{
  "head_dim": 96,
  "norm_place": "pre",
  "rope_fraction": 1.0,
  "optimizer": "muon_variant",
  "grad_clip": 1.0,
  "doc_mask": true,
  "steps": 5739
}
MLP neurons of a small language model. Each row is named by its layer, matrix (gate and up: input weights) and neuron, and shows model dimensions 384-479. Each number is 200 + 40 x the weight over its row's rms, rounded and kept within 0 to 999. A neuron's up and down rows have the sign that makes its largest values positive.
Before each neuron's rows, "fires after" lists the tokens most often just before its 100 highest values on Wikipedia text that the model never trained on.

fires after: "| ", "On ", "on ", ": ", "Format", "\n"
L6.gate1193,178,204,235,257,199,107,202,169,174,230,253,179,160,210,275,245,166,175,193,293,154,168,162,217,110,177,173,215,166,194,171,169,194,206,205,280,237,250,213,276,198,189,119,173,177,171,259,191,150,214,207,219,213,126,232,204,212,126,198,157,170,201,152,135,169,229,172,227,210,199,183,175,250,233,232,202,169,272,196,241,291,185,161,208,155,235,248,137,172,174,196,266,170,141,192,176
L6.up1193,187,230,226,195,223,191,147,142,185,140,239,206,140,169,184,225,188,201,170,170,151,195,172,194,191,176,184,207,235,237,205,160,130,257,138,248,225,231,185,195,175,159,217,244,238,231,196,238,198,163,156,174,166,220,229,195,239,117,228,212,184,142,259,220,225,193,214,163,170,255,109,144,225,166,271,172,204,222,169,156,171,182,180,237,167,185,234,232,212,185,254,222,247,228,254,194

fires after: ":", "| ", ".", "–"
L6.gate1379,223,175,234,207,184,219,120,185,99,148,131,146,226,149,174,284,237,79,232,217,215,254,180,186,211,139,186,151,151,185,176,174,200,113,154,193,228,180,198,120,206,120,164,210,164,185,230,299,232,182,166,214,228,197,171,158,195,189,125,192,202,262,132,221,229,172,254,192,223,180,256,127,176,186,227,177,105,204,161,242,133,202,227,202,242,230,233,195,158,247,222,246,178,223,175,220
L6.up1379,194,148,225,204,195,187,123,252,208,196,175,242,213,238,225,164,226,178,158,209,266,233,158,182,190,170,202,239,208,222,226,173,191,182,144,215,248,197,224,189,115,127,174,178,186,205,179,199,188,255,213,220,158,161,173,191,273,179,223,198,153,257,213,160,121,191,145,254,171,203,164,174,176,237,257,223,256,161,200,184,150,226,172,251,233,207,228,110,182,218,220,218,163,258,150,238

fires after: "| ", ":", "–", "."
L7.gate880,291,192,258,214,229,202,157,185,204,250,216,220,256,235,223,209,277,243,202,199,201,187,261,236,230,247,201,238,158,166,227,222,201,214,239,135,180,162,254,209,193,164,166,202,242,192,102,132,156,206,251,259,187,282,192,161,272,166,198,155,234,228,214,156,180,226,210,219,270,143,183,189,189,224,261,246,245,232,192,243,139,88,196,244,136,158,223,191,196,248,189,169,173,194,262,243
L7.up880,170,166,199,204,215,276,139,179,150,142,213,226,157,226,262,171,171,166,261,239,243,246,204,182,212,225,231,190,242,201,230,205,181,202,273,223,169,191,212,217,200,201,206,217,244,198,233,189,236,213,175,265,213,290,85,192,227,198,259,222,146,143,272,213,129,194,214,242,242,149,149,204,139,221,217,188,177,166,194,204,211,240,237,167,237,225,207,222,162,256,165,186,155,142,155,232

fires after: "on ", "On ", "\n\n", ". "
L5.gate850,229,191,210,175,261,213,261,136,212,225,211,161,161,216,194,176,262,205,207,193,261,203,262,181,201,191,289,164,293,236,185,171,182,277,220,148,200,135,166,264,201,219,193,228,129,282,269,210,231,189,271,180,206,203,224,140,310,212,145,191,241,194,137,257,175,198,187,235,269,174,150,187,251,230,316,161,187,243,198,190,153,232,170,184,206,222,246,175,193,229,224,121,204,160,229,227
L5.up850,253,208,160,183,165,226,204,111,197,148,263,228,169,252,158,148,200,130,187,231,172,252,222,295,210,184,171,229,200,189,182,250,216,240,161,217,201,232,215,350,158,204,257,166,241,210,207,215,223,191,163,225,196,119,223,152,195,202,241,169,184,132,249,221,206,205,165,211,202,200,231,132,201,191,227,222,177,141,174,146,196,192,214,194,169,205,245,265,169,267,159,235,125,209,268,185

fires after: ",", ".", "| "
L6.gate687,166,271,204,289,160,143,183,154,194,185,177,204,212,140,159,200,217,183,193,177,207,222,213,267,234,263,218,185,224,177,240,154,208,248,199,195,276,121,158,158,214,134,185,203,228,216,172,127,172,241,205,188,143,187,191,214,254,121,257,273,172,298,176,178,204,226,216,265,134,203,162,167,160,160,197,223,213,252,181,250,199,185,154,190,145,254,189,125,159,204,193,284,201,155,173,188
L6.up687,225,199,144,196,177,241,173,132,165,292,167,224,249,242,160,164,244,214,197,154,164,166,230,201,173,198,143,248,213,201,191,175,153,201,221,217,194,204,243,111,228,207,151,207,209,206,180,166,184,227,191,140,100,235,172,216,234,287,179,210,148,216,232,187,191,176,183,232,239,224,221,154,204,222,162,260,129,218,241,164,209,177,307,204,160,253,193,124,192,136,183,243,254,206,291,149

fires after: "| ", "on ", "\n", "\n\n"
L5.gate54,137,174,234,196,208,180,193,145,142,196,142,161,229,225,194,222,190,242,165,198,197,248,198,223,135,277,169,175,235,210,164,270,167,203,288,276,236,216,276,237,201,222,297,125,247,192,235,210,200,207,156,262,148,234,161,266,210,206,91,148,190,184,258,201,126,177,192,206,209,210,224,211,137,190,187,162,168,232,224,191,227,249,226,132,196,164,172,194,168,213,245,258,264,184,173,239
L5.up54,254,211,174,293,219,209,173,125,242,145,242,180,148,205,145,248,185,208,173,211,222,139,118,267,187,215,192,223,144,198,224,201,217,184,257,189,144,228,188,192,157,217,210,163,279,202,139,179,166,187,232,128,263,156,193,171,248,203,287,151,202,166,259,186,250,220,158,228,229,99,244,210,212,201,188,169,219,131,158,176,221,234,235,224,149,294,182,193,221,205,203,204,130,247,206,180

fires after: "On ", "on ", "– ", "| ", ": ", "released "
L6.gate1429,171,242,212,165,203,203,153,143,257,218,179,144,237,252,179,114,202,142,212,146,173,146,204,145,247,223,205,192,248,181,261,242,327,196,255,252,136,195,186,273,172,245,191,169,238,170,243,191,178,163,174,171,254,110,155,222,166,299,240,261,227,256,173,197,234,150,189,222,178,155,99,173,185,211,257,194,179,168,181,235,219,194,172,152,94,254,221,186,181,196,221,227,202,176,224,214
L6.up1429,184,177,230,215,212,161,237,161,236,259,276,253,292,227,188,235,237,206,175,218,265,157,144,182,118,214,195,241,231,229,198,173,210,156,228,185,209,256,204,219,173,199,152,232,289,270,197,148,175,196,149,251,204,217,266,241,199,235,188,207,216,203,174,228,243,191,153,198,189,202,189,292,160,181,210,144,229,127,201,151,179,195,236,224,165,309,244,200,258,163,168,255,180,223,215,231

fires after: ", ", "of ", "in ", ": ", "York"
L5.gate580,199,178,238,181,227,133,209,251,203,220,199,173,227,256,188,167,220,185,265,281,168,192,149,156,161,277,158,155,222,172,166,215,206,255,180,217,116,185,328,159,163,282,328,155,180,244,221,186,195,181,240,181,243,172,238,129,155,200,209,259,181,234,174,200,123,135,184,197,238,183,265,213,133,237,201,209,203,209,227,212,159,124,145,280,199,194,217,181,240,196,206,149,195,103,189,209
L5.up580,270,186,265,333,198,174,198,199,206,177,201,191,185,177,134,173,205,173,194,212,229,173,209,200,195,179,174,193,282,199,162,188,251,247,163,336,252,123,226,234,170,257,144,186,153,189,244,196,211,173,174,176,256,231,197,174,179,185,166,192,236,155,118,206,224,231,241,224,156,217,246,284,156,187,140,256,236,200,164,156,235,140,208,202,204,156,150,260,293,178,237,231,270,231,163,201

fires after: ", ", ". ", "\n\n", "\n  ", "; "
L6.gate375,169,191,235,175,232,172,193,168,238,183,228,174,120,203,157,184,181,218,247,136,244,256,203,148,194,214,157,226,273,236,204,196,156,244,207,204,289,306,217,250,217,92,167,236,187,222,231,191,271,147,170,196,223,207,219,204,218,251,263,269,236,171,227,185,254,233,235,206,146,197,201,134,248,142,200,264,196,212,167,176,185,215,164,191,157,180,147,166,169,230,197,161,181,198,242,242
L6.up375,150,170,198,172,156,167,215,174,208,138,228,150,188,207,142,214,251,234,199,260,234,167,154,224,233,167,114,200,279,156,229,222,173,229,263,207,151,253,149,194,138,203,220,161,173,182,217,209,135,215,215,270,231,273,244,139,219,213,139,242,164,253,245,251,160,224,245,168,158,202,193,251,239,276,216,236,215,136,245,221,166,184,216,224,221,158,243,252,231,180,222,212,210,185,186,227

fires after: "September ", "March ", "February ", "May ", "April ", "July "
L6.gate408,146,172,166,207,195,196,197,172,219,171,217,142,215,237,168,251,199,143,207,131,130,189,218,243,232,196,131,197,208,192,184,129,216,170,206,155,224,172,189,217,147,185,192,149,135,249,246,197,210,257,166,161,214,167,241,195,221,213,172,277,237,156,139,162,217,210,242,208,233,242,175,215,195,252,263,212,175,217,251,170,245,236,221,249,200,264,248,167,163,171,208,206,166,148,226,247
L6.up408,245,157,192,133,203,185,296,210,252,290,161,222,197,179,225,195,202,197,224,164,169,172,213,186,163,126,179,204,146,241,179,261,179,209,251,198,191,213,119,173,211,200,244,230,203,228,172,177,177,204,187,174,305,154,251,182,226,142,193,109,212,197,241,144,221,207,215,158,197,175,125,203,174,112,233,174,257,155,210,201,180,215,218,206,213,156,215,295,230,242,184,169,198,115,213,248

fires after: "on ", "On ", "| ", "to ", "– "
L5.gate118,225,194,156,168,156,184,244,262,130,194,183,317,182,190,250,269,231,165,187,210,162,223,145,246,205,206,239,167,210,214,201,198,235,206,166,262,170,211,137,223,177,210,205,253,227,200,285,157,255,227,206,165,256,177,179,166,214,212,139,245,211,206,252,205,218,190,248,237,179,270,161,157,206,288,227,242,224,268,167,253,208,223,222,225,209,236,217,255,231,181,220,243,218,157,112,252
L5.up118,201,182,189,260,176,204,142,286,187,242,226,191,257,153,216,217,142,185,214,116,192,260,88,193,166,145,181,233,226,213,138,189,118,114,221,190,184,179,145,165,104,193,178,218,254,180,202,219,167,146,143,222,262,180,247,208,226,213,144,122,210,254,197,221,223,209,222,246,161,195,163,205,182,159,226,168,274,206,217,215,257,161,153,231,156,145,250,198,173,221,130,265,216,243,155,155

fires after: "| ", ".", "′", ":", ", "
L7.gate953,192,145,196,183,184,139,174,230,219,99,107,281,226,194,206,174,137,217,202,232,238,236,238,219,141,226,206,208,216,206,163,203,130,152,197,188,185,206,261,199,220,249,177,149,217,223,249,174,147,209,154,222,187,259,148,279,268,250,136,254,220,159,151,139,259,164,162,225,188,194,262,224,138,187,240,159,265,197,243,209,302,152,193,199,196,230,222,189,190,225,261,201,216,230,268,211
L7.up953,249,127,176,171,132,157,205,168,223,165,254,204,183,127,159,116,108,178,166,246,186,230,214,172,203,170,291,253,227,246,306,142,146,178,133,212,255,178,228,240,171,129,175,205,231,215,229,217,181,251,203,205,205,214,139,193,244,197,162,245,245,175,196,94,237,199,160,249,233,182,275,233,207,209,197,128,205,138,140,273,301,277,189,190,151,195,216,161,139,206,185,190,209,177,267,284

fires after: ":", "| "
L6.gate1279,191,167,269,215,158,169,107,193,210,189,189,217,346,162,153,191,220,163,151,244,164,238,160,243,194,211,231,149,181,225,181,90,192,232,229,194,190,229,174,272,180,263,156,240,216,218,146,183,229,193,182,208,233,260,202,192,273,204,231,234,167,187,288,173,245,191,252,142,184,155,145,261,236,199,176,171,179,182,211,201,212,184,217,265,171,269,239,203,262,269,183,206,152,155,204,242
L6.up1279,113,213,176,192,222,102,146,101,194,158,208,269,222,151,126,229,228,175,293,198,197,123,147,261,232,147,205,116,214,210,206,173,198,198,155,217,239,194,150,286,180,245,170,234,291,287,217,211,170,164,163,235,214,241,202,179,227,268,164,170,259,191,200,243,172,230,247,208,232,168,213,207,164,149,181,228,223,181,200,189,183,198,189,251,175,162,174,179,173,219,196,252,244,167,116,301

fires after: ".", "3", "5"
L5.gate1398,161,175,200,232,133,244,185,247,221,296,165,202,249,166,123,191,277,221,205,180,267,254,250,224,207,225,236,214,216,188,212,209,244,241,193,191,252,146,127,140,140,187,232,151,231,198,132,161,151,173,153,252,272,226,208,165,215,164,178,169,172,219,129,192,187,219,202,225,169,197,241,222,194,213,182,257,168,207,212,181,163,119,264,212,188,262,209,161,119,182,210,213,228,193,191,154
L5.up1398,260,245,185,179,225,181,157,270,201,160,151,213,249,217,101,181,201,211,275,266,153,178,191,232,220,259,184,211,155,210,210,260,223,227,125,238,173,201,240,195,179,168,186,296,211,252,163,214,274,229,210,183,224,206,190,223,204,199,126,202,270,151,167,267,175,164,178,203,239,214,185,179,224,155,143,241,257,197,182,193,197,188,180,125,160,228,159,170,234,199,140,232,227,222,202,251

fires after: "| ", ".", "September "
L6.gate1517,233,174,220,224,284,289,136,214,244,204,274,245,251,122,226,163,199,263,185,249,180,139,181,146,179,133,206,187,187,163,174,155,187,234,180,242,165,191,185,165,152,307,189,220,184,140,208,115,164,230,197,156,219,211,163,202,222,268,142,190,193,169,218,206,139,135,156,153,236,187,175,209,185,182,197,166,153,236,242,206,227,194,232,210,249,203,174,157,169,239,139,178,259,231,179,259
L6.up1517,228,141,170,230,357,260,161,197,240,179,215,197,179,144,241,192,197,229,204,235,162,133,149,165,137,156,182,221,270,230,195,190,196,188,246,181,195,199,187,198,123,208,172,216,237,211,224,213,172,221,209,207,152,257,188,139,205,159,166,179,147,185,200,221,223,289,199,224,193,160,233,156,198,204,248,205,148,252,296,276,184,226,218,274,230,226,192,134,163,230,238,158,288,187,266,260